Weights of a small GPT-style language model, trained from scratch on English Wikipedia.
Size: 16 layers, 4 heads of 64, MLP 512 GeGLU.
MLP neurons of a small language model. Each row is named by its layer, matrix (gate and up: input weights) and neuron, and shows model dimensions 0-255. Each number is 128 + 24 x the weight over its row's rms, rounded and kept within 0 to 255. Numbers have three digits each. A neuron's up and down rows have the sign that makes its largest values positive.
Before each neuron's rows, "fires in" lists the words (lower case) most often at its 100 highest values on Wikipedia text that the model never trained on. A number after a token or word is its count.

fires in: "is" 28, "are" 25, "were" 25, "was" 14, "be" 4
L13.gate139:147105148099114121119140114127087116139152156131125139157114164118113137135096149170162104158130122107063138120121133122147076125117111114102127129136127112130135123172114133133087105158142115113086110139124082145113165137135159151136143103099131088143138098120133151120130088116128111089164123139117142066113154102161130152153096164165174093153091181137120123110133150079130121112109171137116148116141149112106124075132146153138126141130111129136151099107113133152144154129128169126088136113091071134132121141053107124144168120110160167153081144129151118154123179131118131122164165138125155117107145117133150062107147143104094111108093115121110137108132172103154155120169097110120139137114131118144096114157123169097118111156138075178141112123112125149140102113109131
L13.up139:133069142134139094137201090124147150168139112110128134125127165135110161145134115129108095155123115119145151113089138136135109132108127114124109149135132146148152133125148095165119101117120151155131092134154136162114186113150139116139125104107087153091178117130174126148139098133123130161161083150117128163089116151112114104127160156149119147111122137163133136135127119128143103122087093131140153110151107133104164156130186108139162153130111113140145090121171128186117096148142171140171173148130099099096123148119123131114144155064139144171125121139135120143169110091166158088163122114128148153121125119124138084128144112111095163095136131130168140150123104082082154118156129169129123088131136139160128163097129099137151105086140142166161115114164113140093131110120133

fires in: "was" 47, "be" 11, "been" 6, "were" 6
L13.gate325:144096134180091089150123120096109152168169110094099125118112102151108132117157161117108078124153124144165116130109137128126161113086130104158078106116120155124150124175135095192118143124141093133089080079122147107145141137103123128168151081091138082111122138140163110107113114116116145137136092125090128171114087124163113164138117098147145155146138147134116097119094161120121120163152121141127169145100152139131138112113150154136124124119119096160124088160104129096116154145112174115113186140110107159130148176103096142158117117132139113136119110130146108070124090106111113153138158155132142117101088088160089120147126166149119120129142100124123127114145117112139164134167101073145115129119113097120133090131135137120096114089113128175107135117136094141137160128129141
L13.up325:118084140155139106124090131105105133151098121135095102142109123118118140139096143123153121124148141187135141122148136145122138170174093099117147169119121147139133130136078134195113134122128122170098125125153115112118117154156144100126136143092116093126150132148164078152138140093124094147149158155115134162110123155129140174133146099111161142137115138136081165172130179128131124128074166120161150127124123087059078121102109128139141160115123148118152107113112124134096181143111164134088144153117159118137122142063126114139130098107096109175129125123086131150116132121135144125145122197116111094084131100129128112137137166121152117129107128125114079121151125105099135107109074112104137147119098075111159108112111098152115113128107162107143110139103153125105115141127090

fires in: "in" 55, "on" 7
L12.gate113:108156113099141153090137142135134101104164140149122107081112119100196142096107078108158107125123119161082138106126166117130110118148054131118157109156104145131102076139148081142125114092165100148114110129115159131072135075162124134104102152084115152135143110089148123115128117095141144112142143110158136105096135152179087099097133125104121138130140164146134122125119153171111132114103099142161131135122138125121123109113106110127186113151147146145120191155165146166139093139157126118150107114114107131101147125091132197124144125129179132115065115142132114182099111140119127130140123151130127155104156123125132108116131111158116108129113126117166132101139130140165168118117093091118130164141102115144129134137127097095150120139097105115153145140121099111100124110162145
L12.up113:119131100132105143147182159135114128141157136148132151097160145143144115144101171082160065108082109133122124101150131084139116139141146169113156101145094124111161111144158049170114125150118127157126122150151114115093139135160042139135123196134122187128162168126124104132094122118166142121110157082106163113119156113157144146135130147138128135143129154140114104151119134163141132121134086167128145126081113088159142131107178087156102127111139091143110118149172098112157171114138123142162137127138098120125120137136098160135152129137121129148099130142143150151157118130168123140160102133156123079147148147115110116096089098152154126125116110134124127088146137165147121132122134133136116151117134076123164156160119114120128133162115143137152154146115118107117150130147093

fires in: "not" 35, "ref" 8, "sheffield" 5, "or" 5, "differences" 4, "diffraction" 4
L3.gate2:081144129127161143129141115082129140133148099091114105118113139102111091125126120113124155102099130122154136103165107124133124116132128112114130140123110153124098138146115180122089102148156129137129117157137115130171135111109117109091134132172169121071134133179112131141085141129113116161121065143138108112139108138146099129130140169110163129065126109126120131099132090158152142134119123148187118142142093101140146175107083132148103174145084138135114181109127113167103112105123105133107134119139114137113144165143141153170104125135137114140117148167113109100093139181172064111127122136119149097084124128107154101129150103164109169181187129149117081151113102135084154142145134157107109131119147129143115120127113115152127089155133125129100120117124142116123057113147103
L3.up2:143168104143159121108145123099130131116155123085117088102124129098134127137157093094135127096126116119153132115140110160158118116135112074137096102168105109158117136118146126123074109114113144119104121167153142145180126115150089123124134122194134130109104140185108155138122121141132116120085097140139147115160129129158131162125182146105145099151162119147139152069120124152136135157116142148157116125152117127136108151093122114129119159141104156089134149116143083138103107093120125145122093127107143097106141161141165107146092155115148159146114135112085097116146154181161105130086164133168135096117132120086092128096113106151081141198150162155128115150136152129082167145105157131111084120162139137115128154116111102150150141136098142142111128128108109130118059102119146

fires in: "in" 90
L12.gate248:112136109125082102141193130126096128119162159145123111117159160107121102127116104100141092091156111077096115116114129136124132155160157133144103109164107177155076089135124142182142114136148164156145136112133150139133119146071131117148120145153139140161152149087088150126138149116093152166141100132130133117083131106130129083101096150125102152094146131116165133176135147121089138099102100144103165116145121138146126145085146155162129119144166139141129188101165148137101135144127106095159126091088113099146125130100136094111130188157119100120126132127122151156143110134137114136156113110143138101118152057122130120140124142166087110063143125123135133096117147139140107113112122121186157131135105126116105114119122129143118125142123105124103082134121115130135081135135074
L12.up248:107119101077077146171140093141145094167116144120112158119111109182151135143111078107114175092144131096113127153085136123119148111133135118098126096147128159187074072141119152168158124187101123143143114167137112131091125132123135114073091125134135142120155117128132113100148155099185149139083121112127144101131083121078094131125146174136140137173082163124133128130142136104105140124121141141140137117134123139119150137104146122129150149097148166128153149118163106119138154149146123102151135101106116134156158142121153126148125133157127123122103106122123116136180124099135127121160074107130137122163114104118133118116129152165101116140076076150136132112113104145160162104149127124128136169114096117091146127142104108108107078109123152108170143098108125119154116119182128

fires in: "at" 44, "from" 15, "with" 14, "to" 9, "as" 4
L9.gate333:141081163135105127102136149121122104113184147117119128143122084139100098136101124135156165099089122142102129156157070133095149156152113167104077130116109145106117146160159177098146139126120141125111134116157103152116137158139159116135074132133142133105126106158115171124110110107100078094131144151120142112152141133080098098102097185138132127131132142125136127090126112144104076143088127126113122112075093154124133152133134143115125119143108112134129109115168107119149105145162167147096140106127124143114162123099161102130111173140126189101093155137123162205143121143147181167128147139086111142096115122134178116104149146124146151128150116143112142132124121129095142151126114140104112065103122144099101153130156105114133122105065111100131096144119123141127144134132128
L9.up333:105123108122144145101078154094123140105149115103114151133156146107176134127104139119143142111143131121117148141140102105175068135099113146141118129132102092161153104125146146162114145157110121149144141101144110114101126096112107129173101133133171120124151120110113129158135110105136136106108138164121096078148141116145132100088147149146102115125156164122134104132159154139152142148157109133143060110140168147121181156142095146136131086103156173151105092095130116130117146093155094125146166133121100138164115094141094130111089137090130110154111153094147129123143118127101071132106072126158130150140160126094110142117121122158116130172099125177108131137134140154127152093143160108111179086146178099129110124151161187116134101142165090123114118161117137156160109095139128

fires in: "to" 80, "into" 5, "in" 5
L12.gate27:130129130084082153128124132114125102113149134091127097091081135167136101132100110134109125084115152104101118163097147133121120171121127114119106118193099123117103087128119110118108131141133128129125120142144130106121150147151145124170170135118158133135123112108130119154091127068129133072123187116180141059109102124161109124127117175129142124105146105103126110127127090127116105143139133165112104122138125102148166133171127156115121075128181139129146117119153166101137120160152180136140109137130114124127148123156116135120099148139144155131123127139124125138124148118109101149097107097131115152128122142134146080098119124137099094086097098113129111111136109147157078162148090184130160157133104143086115089135155150183101131110112173114120097160181152139156095120091123
L12.up27:099085106137157141118131095107137180121177141144128108047130176088092116115125087126146137155136115145145117103071126170098106103162123137182093110161138124109163106131109158148140152134109138129130108120114092137120139110135120150157128127129143135108120130135095106163099165135141146117122117092103119124164130100144116117130123128157132101142107207134109121144105148159129094111128108201160135090139169151129160138151105130093100106146142148166109159084152134141129138100123145122115153101083089152143094121124138140140165153151112091141091137148164131145149165093109129137137149105138112107104131148099110110099141158111108127076135125123092124116136113143145135147105167133130101114130125094137147088123087168127181105138151109117115133120158091125134133095122104

fires in: "was" 36, "been" 29, "being" 26, "is" 4
L3.gate84:093103136115087100126157137111090130132099100117139114125131093127096121140096167130106142127174103159101103141158126161089136131132119108081184147174141171153115155142169134155129137116105116139106085155105109094123151130141142105148111075097153092121119122128123157142139093137106142193120133165117142148159137098130133153103101130177177110139131133149124142151112176098158121129121100122167148140097107124123105099120126123173095125172077110132106107123113152098118104153149151178138119162121151125132117144110156157125139066126142147137142157153118168122113097122125132141135192152124148105119122143141163090108160138137160129097095166098126124118153121119142130144137138095145157119107076098143165145131115155135145089117144112114113121110097131123067111112114104
L3.up84:124153113118092093130185121080151133143158132144136099098157124156141106142116128148093096191145138096097111121140177146101133145098130148092173173150134137117149127112205143120121101128142123174113134150112123140105165112125121154117099108098087129109138121122151162175138113131092121160136163139077151149145148113144134147136116123145171139136125103137131113171161206099153131154147141151149153127097136098096113090127122130153114100146112130135165136118088125122138126120141161141139142158119136081130106117107102146086152068116118158146127141119113152113098082130188130113130173153100124125150108150113154134155128123119126126091139114108112096140144144138118137145135176127137135090144103113139106132074139176112104103113114160122133123125120112126114072139136101

fires in: "in" 33, "and" 9, "on" 6, "youssef" 4, "garcia" 4
L9.gate300:114166103114159163122073138102115115138139168129094121089155141150108152131090188153157153096129149129128146116124114124113144145149138145128148133136140132070111095111144133149164137068133144128152122120141125116118097119157109111144132138143133136160094090155118144089137130124097143105096125086154129158131127091147109115095165152178075126151157127160154104116143186089111153097147118148119138149148121150142109096106160096085084130132123113125149122108121101163082149171102115118115137110117130095137131138121122107143164097117139144131130148087158131144121120137090137100130198128120095151073128139074141134120142100125145157102093121101102158131106118084119086124131178125121123135100166126095132169131116101120147088143102105127142151121159096134088109134108118
L9.up300:137142186148126147162141103142158112159149126162144132143117109136194115166112104130090135100138146083136084151118138151068178104131137124134155153127141131111137137117115132145091116118151148156180107126148141139066138153152131147131129160112140105156125130120103118152100184105154150109095158115132128155135141113120098127129146138121154064138116135116099105135141095113140146116135185125142125159123166058154089122126142141119139075144136126180167167108160124116139156086138146089127136148170142126145134144140097137147143109144110126150131131123114129132144116170132106114161091131110082122111143120128143125098171163133106140152134078129120141127118099088129107132095147157125117133130120156119164134101123122112115070134178132154140156131095154074133125162161154

fires in: "of" 45, "with" 9, "in" 7, "and" 7, "contains" 5, "to" 4
L11.gate183:140134109137119141121136140131104133104137076132140141144106082089101143131149120143133151094160149117110107141159113123151130125170113160136167088122145166121198107107133103198154095144176113097092094100143137101122093085116156109133150109124130103102154089146149124123139101098126069104120122150128161080105147078131109093121137134164126132093113123145085146147101154104161107121089179118101146154131140154107152159154129140125124170152109137153153124088137117134138138145096189142078157113100144138145136098088129134139139128097142128121134161138119189134130123121086129156145084156146144123095149147118132099160134138139131102143116154085135134106109111123130087107144102116123159143115120122133127157124127149126157114137082105138145135151080121131134112150175161
L11.up183:133145130124101145178153082117158051129147095122140128105110130154137132147061123141107134147118130131131127148142117113142109118103107116093116143155136137148151107118159109199100112133128103107104144112120097182101127128114159126170139117115105081107108133101119082094120127120114148097101094118145109132150099135133095120107115208139136127144109160109158135115131139151154144139146114167106127097131085114129104135098128107164126146121135114132073124156140098125182123141148124124163151137107132138122079154136124142129109131132158124123122094114116119072129118106110118197160092099129132135091103138114144120081182096151086113113127104145105111125101124155103094142093099149077139167141138175109123136108097153153115158117146085113134130124130140127125098102116104

fires in: "by" 68, "in" 8, "of" 8
L11.gate232:107094097146111087172180111171140116113121095115093148116141118122146116157119105128142167122152144150111148126129119135101100135116135117111149100151137118154140089115124112143140126116119152156115096122168114155095149133130121108151114104163142186130139140146123116123127161131115126104105133128113091074154139147141132150129150160144096103132076105102158112118102138136114138124113098147154137084142141106145121134141130113133141120152123150140083176130169156120100158172118136124079164166124090128163096125093127138118068158078104107156056109097124158137126106092134160164152143099117093146118101152089135108180160144144085170135121132159123110124114097154129135150149136119101172131116125137120107135134185143151133137137117110098118095103110123080120168162117170
L11.up232:130120150123129120142125077118113106079149073154113152140091149125178089170102118095136133099172130128107111108110104105148136140148101136127139133133155109133138102143149129105126116146103166107163135082114139087111136130134111125114148091146120133113132148179139094103166136143109114106087124112128128089110107157124168163143148124148152088137119107125116116126090138115114117098112173142161144128122126117127103073144112155145172161131178133144109150149156107177115118123116150137087165128150115071172127143123118130119127137095125118118094096110120143140097139111122097169114151147108090115140087132050168104108125115125133146124126128123140135130128135150114127175114138150133061156148108127068119116142156129098111096172092125138154136081097107088168149128146127

fires in: "was" 31, "not" 22
L12.gate327:090125114103157097116136090140127132118152142140101108151161131109129133119142161091104137146119098138127126140077141145105108187142103177142159087095113165103160138138187136146112119157119113111128117135122111108131106105144105143142174123093092115143183145133166127111121142167101164148165083124128116086138097139156153156131125145107176131138137157144154080104154150141099105124111145154155159129123150125151118099155119130093078131118107185141154093112094140151169124110105123084089132149092075138145105128105143116158101153119135117102125116140152102085135109146124166139132106164143119117141121129158155109115149088117096120123118162112117120117123121120147131116159077108138142108205141127123105076149107140130147122116103146127140129118131082137188132144140140
L12.up327:060145173075129101073125127115185080125138151087151099134122116128131154127153100155106090119117117127119137110148114134115167124130148134106103127104139113128104174132198125157122143109139117152133121126131129110145093150131076172174124081121132165130121142129114123134136149121122164139107121088079122128099096132140077173162126130139162144124126126151101130154155152162114120120128144134161152165144118122085148125136098130122127133092121103132117141103119105136137160105154095096114140108122157116133129147172111122148150114097174113109112093143150152102095114129118144113162122137148085111138194122101137152167123106102091108132111151148152122118150137174122152129084085126135134131155088136138172123125110106138157098087151100111148153137130107185111164132114102